Part of a small language model's weights: vocabulary 50257.
MLP neurons of a small language model. Each row is named by its layer, matrix (up: input weights) and neuron, and shows model dimensions 32-95. Each number is 200 + 20 x the weight over its row's rms, rounded and kept within 0 to 999.
After each neuron's rows, "fires on" lists the tokens most often at its 100 highest values on Wikipedia text that the model never trained on. A number after a token or word is its count.

L5.up985,220,174,229,181,222,212,185,209,209,181,184,185,200,169,200,199,205,188,186,179,206,199,225,217,189,196,193,194,189,186,234,202,177,197,169,148,214,186,206,227,177,210,206,219,181,236,228,182,190,200,208,206,189,191,229,186,179,234,179,173,211,241,200,214
fires on: " that" 38, " which" 11, " She" 9, " who" 9, " they" 8, " she" 8

L5.up363,232,185,167,176,206,208,228,162,205,215,242,230,232,148,215,217,172,192,194,184,235,190,203,205,233,195,189,165,210,205,220,206,214,204,198,184,203,213,209,175,210,182,214,214,205,242,178,220,189,195,209,193,211,192,243,200,181,188,201,180,202,247,180,201
fires on: " on" 33, " to" 31, " not" 8, " make" 5, " also" 5, " made" 5

L6.up1919,215,177,188,215,218,221,192,184,228,201,201,190,195,191,206,195,228,216,141,203,210,169,180,221,196,187,229,213,200,186,181,179,159,195,178,195,223,192,209,219,209,226,189,194,186,245,214,170,240,205,240,195,237,218,230,197,184,189,181,196,228,185,204,186
fires on: " " 28, "1" 15, " in" 14, "2" 9, " of" 6, " from" 5

L5.up113,191,220,219,207,200,217,167,212,230,204,185,208,216,193,206,181,215,197,202,213,207,188,199,184,190,218,211,207,206,195,176,221,234,214,186,224,199,231,180,193,177,205,206,221,213,197,189,197,215,219,238,197,207,188,201,195,181,156,174,204,212,249,187,184
fires on: "\n" 30, "==" 21, " (" 9, " career" 7, " ==" 4

L5.up1380,220,212,221,235,238,184,208,216,261,206,176,212,214,202,209,198,192,240,216,226,209,238,185,178,198,198,243,221,232,166,200,223,200,206,215,218,204,181,205,189,214,226,188,168,179,192,209,230,196,215,235,214,197,193,196,204,156,204,195,173,207,250,204,213
fires on: " " 24, "5" 13, "4" 10, "2" 10, "1" 9, "3" 6

L5.up1124,201,191,168,232,212,209,211,173,211,210,202,198,189,203,176,166,189,213,188,157,167,238,212,177,222,183,206,204,167,223,195,205,157,180,206,215,201,192,192,213,197,242,220,214,193,242,230,167,227,184,224,190,174,206,207,203,170,187,188,206,230,199,239,201
fires on: "0" 65, "1" 18, "2" 15

L5.up1996,208,233,208,206,190,246,201,194,173,187,216,198,178,213,170,196,192,208,187,209,208,196,195,224,189,219,206,181,222,192,198,166,192,197,181,221,196,199,199,187,209,209,198,205,192,205,205,175,222,243,236,204,206,207,193,205,209,163,219,212,199,222,199,211
fires on: " |" 27, "s" 13, " of" 10, "," 8, "t" 6

L5.up1261,222,220,187,175,240,201,190,194,169,205,173,211,206,195,209,254,234,207,170,229,240,199,202,210,172,213,192,176,246,188,193,186,206,193,228,194,245,220,212,197,175,180,205,210,203,177,176,211,218,174,209,170,192,199,206,174,204,188,218,175,175,210,221,218
fires on: "4" 31, "5" 24, "6" 20, "8" 14, "9" 7

L6.up176,214,225,235,220,229,172,177,184,162,206,202,230,229,211,200,236,213,199,192,209,206,245,183,181,180,215,166,212,196,197,207,208,202,201,197,184,207,194,209,207,164,181,196,192,208,195,195,195,190,186,174,173,195,195,218,165,189,201,205,182,202,208,195,203
fires on: "6" 36, "7" 32, "8" 21, "\n" 6

L5.up1276,185,180,170,189,205,171,196,215,224,178,219,204,231,185,231,200,158,193,237,219,230,233,173,211,197,149,220,221,198,184,206,236,185,196,210,201,191,195,202,202,207,239,184,174,222,212,213,213,177,243,196,202,188,224,219,226,189,198,198,207,202,234,234,185
fires on: "4" 18, "3" 18, "5" 11, "1" 9, "6" 8

L5.up684,202,178,204,253,183,184,205,182,214,201,222,233,207,240,230,201,213,191,202,224,200,192,204,168,199,227,192,188,209,219,182,223,208,215,200,211,204,222,198,172,188,202,221,199,174,198,213,207,183,203,212,252,225,191,207,209,197,171,215,193,225,194,206,145
fires on: " to" 39, " not" 18, " of" 11

L6.up751,179,193,182,215,177,219,203,205,205,195,239,190,214,189,182,192,200,195,194,198,188,197,194,174,185,165,209,226,185,194,172,204,202,187,147,218,215,215,174,216,221,233,209,178,212,204,203,188,216,180,221,211,211,208,230,204,214,229,191,177,215,159,198,189
fires on: "1" 74, "2" 12, "3" 11

L5.up1248,197,198,243,209,179,237,196,200,202,189,192,183,215,199,173,197,215,197,217,172,211,184,220,216,207,191,205,203,201,197,211,200,219,179,227,174,204,197,229,213,186,195,210,241,173,184,215,201,194,170,173,195,214,211,235,202,193,217,194,214,203,230,203,236
fires on: " she" 26, " which" 21, " also" 12, " who" 5, " he" 4

L5.up1692,228,207,226,195,176,229,178,214,189,190,216,198,227,208,176,225,198,199,183,198,183,227,248,200,167,209,190,164,178,251,166,173,199,166,194,217,189,187,199,202,184,218,193,166,200,231,208,168,211,251,196,203,199,224,214,220,205,229,182,169,200,236,239,205
fires on: " of" 31, " and" 14, "," 10, "'" 9, "." 9, " (" 6

L6.up1951,181,178,175,209,182,215,213,198,186,197,209,175,170,204,215,207,193,219,185,182,164,189,183,208,188,192,215,239,198,161,157,211,178,223,201,194,185,197,226,213,189,226,186,220,160,207,225,168,210,151,216,188,224,239,162,191,189,171,205,163,200,163,217,223
fires on: "1" 26, "-" 18, "0" 12, "9" 7, " their" 4, " of" 4

L5.up991,236,192,191,213,183,181,181,246,226,168,237,220,194,228,179,195,142,207,197,222,179,227,217,207,206,189,182,170,221,163,187,210,197,196,162,185,236,192,207,229,197,160,169,160,184,193,202,203,227,194,206,200,190,200,213,203,201,208,162,203,216,237,203,197
fires on: "0" 34, " to" 16, "1" 9, "2" 7, "," 7, "5" 6

L5.up541,222,204,197,184,210,216,207,199,207,170,220,241,190,182,207,212,177,172,197,191,194,209,201,213,212,217,190,207,208,220,196,230,174,178,190,186,168,187,196,205,187,187,173,190,208,192,212,181,227,217,167,224,200,203,199,171,203,197,244,175,209,225,200,210
fires on: "1" 25, " |" 18, "9" 15, "8" 10, "2" 7, ":" 6

L6.up1791,233,177,213,223,207,207,161,198,235,197,180,229,177,211,220,179,209,191,157,166,202,187,207,219,203,153,202,205,182,193,198,161,203,211,179,205,199,205,209,248,183,204,196,207,215,181,218,182,184,184,167,198,216,205,193,191,198,191,191,202,249,212,205,204
fires on: " " 37, " of" 15, " during" 9, " until" 8, " in" 7, "," 4

L5.up539,206,221,220,177,216,192,184,184,229,212,176,180,234,172,217,214,188,222,186,202,193,204,219,216,171,173,234,225,196,176,160,208,186,146,194,188,205,166,225,199,181,208,247,186,181,182,152,202,220,186,206,230,231,208,207,187,220,197,221,201,217,210,209,212
fires on: "1" 35, "." 15, "4" 11, "0" 11, "2" 9

L6.up1511,185,177,221,229,193,179,204,219,204,179,189,196,178,211,171,162,219,210,167,234,195,177,207,204,177,182,242,207,178,184,208,184,173,209,223,188,200,187,192,194,227,225,194,199,239,196,212,199,238,197,244,206,204,176,195,205,175,206,211,220,200,182,174,165
fires on: " " 57, "1" 9, " al" 6, " the" 5

L5.up318,227,199,206,198,186,192,208,183,230,229,223,202,212,175,179,194,216,199,167,194,190,162,197,197,204,205,227,217,224,239,165,186,202,181,231,230,221,184,228,202,187,204,221,166,158,221,196,205,191,217,203,220,220,201,225,186,211,172,190,202,237,220,209,191
fires on: "1" 23, "s" 21, " April" 10, " July" 5, " March" 5, "0" 5

L6.up1357,193,181,169,219,150,190,207,233,199,186,225,182,219,201,204,235,183,198,190,224,191,214,201,186,221,186,201,190,191,189,201,202,186,211,183,199,183,211,227,190,202,199,215,151,175,188,213,189,190,202,211,221,201,190,185,215,197,171,192,210,217,200,189,237
fires on: "0" 32, "1" 17, "5" 14, "2" 7, "4" 5, "6" 4

L5.up1636,240,186,175,195,192,197,197,246,197,208,216,192,205,155,210,198,194,156,191,237,155,215,196,209,216,216,176,176,189,216,178,245,206,212,193,180,190,202,225,213,202,207,169,181,188,196,179,199,194,198,221,197,221,167,196,190,168,202,215,183,220,226,211,209
fires on: "1" 29, "2" 18, "0" 12, "9" 5, "7" 5, " elections" 5

L5.up1428,224,201,203,229,193,217,214,194,212,198,233,184,174,241,222,197,206,228,183,182,222,205,187,194,181,195,199,190,206,180,203,173,185,155,202,186,217,179,202,205,222,185,236,238,215,193,159,208,249,179,196,204,222,181,201,181,212,193,243,174,195,194,188,229
fires on: "0" 78, " special" 4, " m" 4, "2" 4

L5.up1080,217,210,175,228,189,179,231,193,157,198,256,204,245,164,186,230,203,177,194,232,203,189,188,180,191,205,195,161,176,161,172,220,186,194,207,212,207,231,200,183,184,188,181,172,179,223,208,220,193,197,200,206,195,202,207,212,201,183,191,200,191,203,212,149
fires on: " would" 24, " to" 23, " not" 17, " could" 7, " also" 6, " may" 4

L5.up323,198,177,232,205,216,231,200,187,194,204,171,189,223,174,136,223,234,189,211,196,188,193,196,220,221,215,216,215,215,198,221,201,180,173,162,193,229,203,260,175,191,194,195,214,207,221,177,158,213,208,199,216,208,184,209,170,178,234,182,193,183,231,199,204
fires on: " which" 26, " who" 15, " these" 7, " they" 7, " same" 6, " two" 6

L6.up1739,226,199,186,173,205,202,223,242,215,222,194,213,209,178,180,208,215,199,217,196,177,190,226,189,221,169,243,188,196,217,155,217,237,205,191,223,222,240,200,200,210,236,196,233,188,190,194,182,191,222,216,217,167,232,241,178,206,207,194,203,227,218,195,218
fires on: "6" 15, "–" 13, "7" 8, "9" 7, "4" 7

L5.up1585,216,200,216,177,163,235,226,171,200,223,225,183,220,205,182,192,188,192,182,191,212,202,236,187,195,192,248,187,181,184,240,198,192,190,187,203,219,199,173,221,213,212,178,225,185,209,144,240,188,178,206,197,201,189,215,162,212,235,176,195,227,218,229,229
fires on: "1" 28, "0" 21, "5" 16, "2" 15, "4" 8, "3" 8

L6.up577,227,207,184,250,191,188,220,185,167,193,232,213,213,174,207,222,205,167,188,219,162,189,222,151,208,187,205,204,199,126,207,195,182,217,188,160,212,198,197,176,216,201,197,182,191,200,210,213,231,200,191,212,187,213,220,216,227,192,205,221,181,198,216,218
fires on: " to" 79, " would" 12

L5.up1015,274,190,195,206,200,149,204,154,193,204,170,203,237,181,180,200,216,188,209,191,196,195,195,201,204,210,198,241,211,217,241,202,199,223,156,184,201,207,164,207,196,210,192,208,210,196,209,167,203,190,184,223,193,195,249,169,200,253,203,196,215,207,192,186
fires on: " this" 26, " that" 17, " This" 14, " who" 11, " which" 8, " to" 7

L6.up847,206,179,257,185,207,229,185,208,193,202,184,233,178,208,218,152,159,197,175,230,229,202,180,196,256,184,194,180,171,212,220,202,200,185,201,227,191,225,203,211,193,187,220,211,181,180,193,194,200,192,212,201,214,203,235,180,203,229,227,212,215,230,201,210
fires on: "0" 30, "9" 20, "8" 13, "2" 11, "3" 5

L6.up891,179,228,212,210,200,227,217,216,181,205,164,194,219,194,200,190,181,196,197,221,199,182,235,228,210,220,196,186,210,217,202,181,168,175,205,217,180,217,186,195,201,244,211,217,190,209,193,191,191,203,180,204,214,191,198,174,208,177,190,184,207,191,183,200
fires on: "-" 16, "," 16, " of" 13, " his" 10, " in" 10, " her" 6

L6.up1731,177,212,217,215,194,194,221,192,208,186,200,182,212,201,192,210,186,197,192,194,207,199,195,222,202,215,182,161,206,215,229,190,192,193,183,177,212,158,227,211,169,186,199,208,158,200,200,134,223,214,200,186,196,198,205,131,211,215,213,209,218,167,232,211
fires on: "0" 32, "9" 19, "1" 18, "8" 8, "2" 8

L5.up1757,185,212,178,227,223,237,229,210,189,190,175,209,198,212,194,193,202,215,183,189,219,171,205,240,177,168,204,216,202,192,178,180,194,216,197,165,186,218,207,172,231,245,186,189,191,235,189,222,229,204,217,209,212,179,229,200,167,192,182,205,213,167,178,238
fires on: "," 38, ")," 15, ")." 12, " in" 5, " also" 5

L6.up1164,218,188,207,194,206,184,190,166,195,189,216,200,178,210,205,175,172,196,189,216,216,205,225,204,189,197,234,184,182,225,226,196,208,177,200,206,199,172,213,183,197,205,196,225,206,191,181,177,218,173,172,220,209,184,221,143,208,215,201,216,191,222,212,211
fires on: "0" 100

L6.up1063,198,198,184,204,248,214,178,202,195,200,228,183,197,178,187,216,212,179,180,199,188,179,197,201,200,213,205,182,173,195,180,194,200,191,181,188,223,182,242,204,176,187,182,179,188,177,208,213,229,232,220,200,204,176,206,177,178,183,219,160,166,213,220,217
fires on: "0" 51, "1" 18, "9" 12, " median" 4, "2" 4

L5.up938,222,216,209,191,208,231,195,218,191,193,179,190,231,213,194,220,177,183,209,185,215,182,178,159,200,195,221,209,210,190,233,222,201,176,187,207,209,233,200,183,168,204,195,205,215,218,178,223,187,205,190,200,210,219,208,191,209,186,172,186,171,225,181,192
fires on: "==" 43, "===" 10, "1" 9, " ==" 8, "4" 4, "6" 4

L5.up1345,216,173,207,168,181,198,210,218,195,193,217,206,213,199,201,206,228,199,204,206,176,208,228,207,258,203,211,175,217,219,204,179,194,225,176,192,208,203,189,199,157,224,187,218,194,232,210,185,202,214,162,195,185,260,201,193,208,233,219,228,176,187,205,178
fires on: "–" 16, "6" 15, "0" 11, "4" 10, "7" 9